From a checkpoint of a small transformer trained on Wikipedia.
Size: 8 layers, width 192, MLP 384 SwiGLU, vocabulary 1024, 3.94M parameters.
Architecture: RMSNorm before each block, rotary positions, no biases in attention or MLP, untied embeddings.
MLP neurons of a small language model. Each row is named by its layer, matrix (gate and up: input weights) and neuron, and shows model dimensions 112-175. Each number is 128 + 24 x the weight over its row's rms, rounded and kept within 0 to 255. A neuron's up and down rows have the sign that makes its largest values positive.
After each neuron's rows, "fires in" lists the words (lower case) most often at its 100 highest values on Wikipedia text that the model never trained on.

L5.gate293 [130 101 110 108 109  95 150 159 108 118  67 106 107 148 110 113 175 152 135 143 149 126 143 120 131 139 104 116  97 135 147  74 114 106 137 119 110 115 132  85 123 144 123  83 113 142  85 131 142 116  96 120 145 139 131 192 171 138 155  92 123 154 157 139]
L5.up293 [110 147 139  86 104 120 153 121 133 132 160 150 151 114 159 135 141 135  76 146 142  96 120 148 146  99 103 150  96 107 128 144 145 132 167 149 132 149 149 114  85 101 134 135 145  99 135  96 119 158 120 136 139 131  91 112 147 112 124 120 146 134 124 123]
fires in: "and", "he", "henry"

L5.gate382 [181 132 125 105 114 113  81 128 112 165 147 128 148 119 165 116 160 140 126 140 126 147 131 115 139  92 123 168  96 132 153 107 133  75 110  89 143 124 131 139 156 100 111 100 124 160 137 141 131 121 127 127 163 131 117 137 126  99 137 100 132 154  96  68]
L5.up382 [142 134 146 135 128 113 113 147 154 120 118 147 122 104 112 157 135 110 106 111 136 126 125 139 118 127 120 127  98  71 153 133 149  81 147 173 108 102 117 124 121 142 156 114 128 123 127 163 138 121 131 179 122 148 170 190 123 172 135 102 138 101 126 111]
fires in: "which", "that"

L5.gate15 [ 99  75 129 109 129 123 119 115 145  83 108 119 123 145 157 126 153 133 169 106 131 119 158 109 146 128  95 171 114 176 113  52 153 128 146 181 116 108 149 148 132 147 139  90 115 110 130  82 116 147 101 111 177 108 128 116 140 181  89 156 158 174 125 120]
L5.up15 [159 143 129 131 148 109  78 129 147  73  94 118 114 142 119 155 114 150 158 125 114 106 166 184 146  93  97 137 148 125 105 125 122 114 159 173 126 114 153 147 116 140 117 108  95 118 130 149 100 174 170 125 146 153 133 139 170 155 146 122 128 112 144 113]
fires in: "some", "both", "who", "many", "which", "best"

L5.gate302 [143 128 122 120  74  76 133 117 130 113 119 125 108 163 132 122 141 128 132 115 147 138 133 161 127  86 115 127 151 186 161 122  98 157 158 127 131 124 107 130 150 112 113 118  95 144 166 163  85 115 111 103 166 142 102 136 140  98 117 120 135 142 162 143]
L5.up302 [130 162 145 122 116 110 144 109 134  93  73 147 138  89 144  85  99 146 102 129 119 128 138 161 168 116 123 111 153 119 129 151  99 152 146 141 140 109  84 137 156 115 130 144 102 131 101  97  78 152 115  83 120 131 145  99 141 129 104 155 103 151 142  86]
fires in: "this", "which", "what", "later", "however"

L5.gate371 [143 109 123 169 143 130 156 131 132  97 150 127 139 159 130 164 114 127 148 155 148 127 150 142 134 115 110 174 106 131 151 104  96 146 139  84 157 147 139 143 106 146 148 136  94 119 118  89 158 167  76 139 100 148  75 166  98 128 134  97 143 123 130 150]
L5.up371 [111 137 100 136 111 144 144 136 141  71 107  99 150 161 169 101 133  95  97 115 131 121 143  89 100 132 109 134 159 134 143 114  82 106  96 123 179 107 157 200 160 177 103 119 142 133  90  96 135 138 168 141 107 181 133  99 174 101 137 104 151 139 107 130]
fires in: "well", "won", "war", "western", "fighters"

L5.gate102 [150 109 145 136 151 147 122  98 132 110 105 114 141 191 157 106  97 153 168 140 121 139 107 100 137 114  98 107  93 132 103 101 133  96 143 131 129 122 121 130 149 105 120  81 134 139 145 123 144 138 125 132 130  67 133 108 151 147 134 131 185  91 109 117]
L5.up102 [ 86 107 104 117 157 170 111 121 119  91 132  92 130 123  69 128 120 115 104 153 177 182 132 148 134  81 140 136 137 125 115 120 119 103  91 122 126 119 174 125 144 150 157 179 160 139 120 133 170 145 156 168 157 156 149 139 132 159 140 146 120 112 125 129]
fires in: "made", "most", "make", "much", "must"

L5.gate346 [143 110 113 111  94 143 171 133 135 106 107 135 137 107 111 118 159 122 148 119 170 117 102 145 142 139 105 171 148 118 187 103 134 100 131 123 158 142 122 140 144 129 137 105  85 131 122  97 106 113 132  91 116  80 116 142 116 116 135 152 153 139 120 155]
L5.up346 [140 142 152  94  89 138 178  97 126 119  96  96 134 160 164 129 114  85 131 142 139 110 130 122 139 129  79 149 153 119 111 125 162 118 153 102 117 155 135 149 129 120 178 131 122 123 157 107 143  71 138 147 113  69  99 120  88  99 133 129 115 134 137  81]
fires in: "album", "site", "company", "chart", "website", "election"

L5.gate330 [153 138 106 109  62 140 113 115 123 115  79 140 114 135 158 114 116 178 137 120 159 161  99 115 140 140 137 127 102 174 103 142 126 113 166  93 112 133 109  67 136 129 117  99 121 148 124  97 106 134 133 129 118 165 123 130 134 131 130 136 126 142 111  91]
L5.up330 [127 134 170 129 125 131 145 152 150 150 145 176 138 116 182 145 144 114 144 134 120 166 165 128 180 143 159 111 122 146 104 148 108 109 151 120 109 166 156 150 141  76  80 163 131 145 147  70 118 123 154 126 134 117 117 139 181 131 118 131 148 170 122 107]
fires in: "he", "she"

L5.gate262 [154  97 134 139 116 133 136 137 126 103  90 108 164 143  99 149 111 159 122 110 137 132 121 149 115 101 139 157 123 136 134 123  98  95 115 148 179 143 126 128 177 105 178  65 131 124 121  96 138 128 150 121 160 100 129  88 110 115 113 151 127 165 125 146]
L5.up262 [163 124 148 161 113 120  93 138 126 150  72  93 110  96 159 135  85 109 157 154 104  81 159 129 130  93 133 175 113 146 118 125 131  94 136 149 125  91 132 127 156 125 129  88 138 113  99 129 166 111 165 141 131 124  84 114 121 136 117 132 116 141 108  83]
fires in: "they", "album", "series", "team", "company", "school"

L5.gate184 [165  93  89  99 129 140 120 154  94 124 128 149 115 120 146 137 125 116 134 162 163 126 122  83 121 113 120 152 132 171 115 141 128 103 126 126 150  97 139 151 108 150 145 168 144 144 132 139 160 102 120 122 133 137 131 166  71 131 124 150 116 138 153 152]
L5.up184 [194 137 110  83 111 154 146 141 104 103 104 111 129  99 151 103 112  94 112 140  99 126 113  76  94 105 110 155 138 110 152 134 148  96 167 124 161 132 121 147 112 125 172 140 120 155 106 123 132 145 135 132 116 115  65 124 150 132 120 150 142 159 114 116]
fires in: "well", "war", "won", "weeks", "games", "highest"

L5.gate292 [186 136  98 117 120 119 139 164 104 110 123 113 150 124 136 137 182 151 123 127 177 110 142 140 133 114 119 130 135 157 158  85 146 113 193 158 177 114 164 113 129 102 126  84 117 140 123 145 158 135 134 129 174  98 127 118 166 119 143 129 147 138 142 101]
L5.up292 [112 118 117 124 103 128  79 142 103 124 128  99 139 144 151 159 152 121 157 120 153 137 114 110 149 108 200  89  99 148 117 128 126 175 151 180  81 133 114 139 152 113 159 109 142 121 111 134 109 127 103 125 109 145 112 154 127 105  88  96 139 157 175 127]
fires in: "and"

L5.gate33 [121 139 154 141  81 139  99 130 110 138 119 117 122  97 114  85 139 138 111 150 126 144 137 165 135 107 124 160 130 126 103  77 126  93 125 128 132 149 137 118 143  79 156 132 127 132 150 135 128 162 123 160 128 125 177 114 153 149 113 158 152 139 146 116]
L5.up33 [115 138 122 142 130 181 148 120 144 109  67 118 131 107 160 100 117 107 128 148 151 119 148 141 141 132 135 119 145 122 161 132 126  65 141 128 137 158 129 107 137  90 120  94  83 143 170 117  81 125 125 118  97 110 121 137 134 158 110 114 151 120 131  82]
fires in: "which", "it", "that"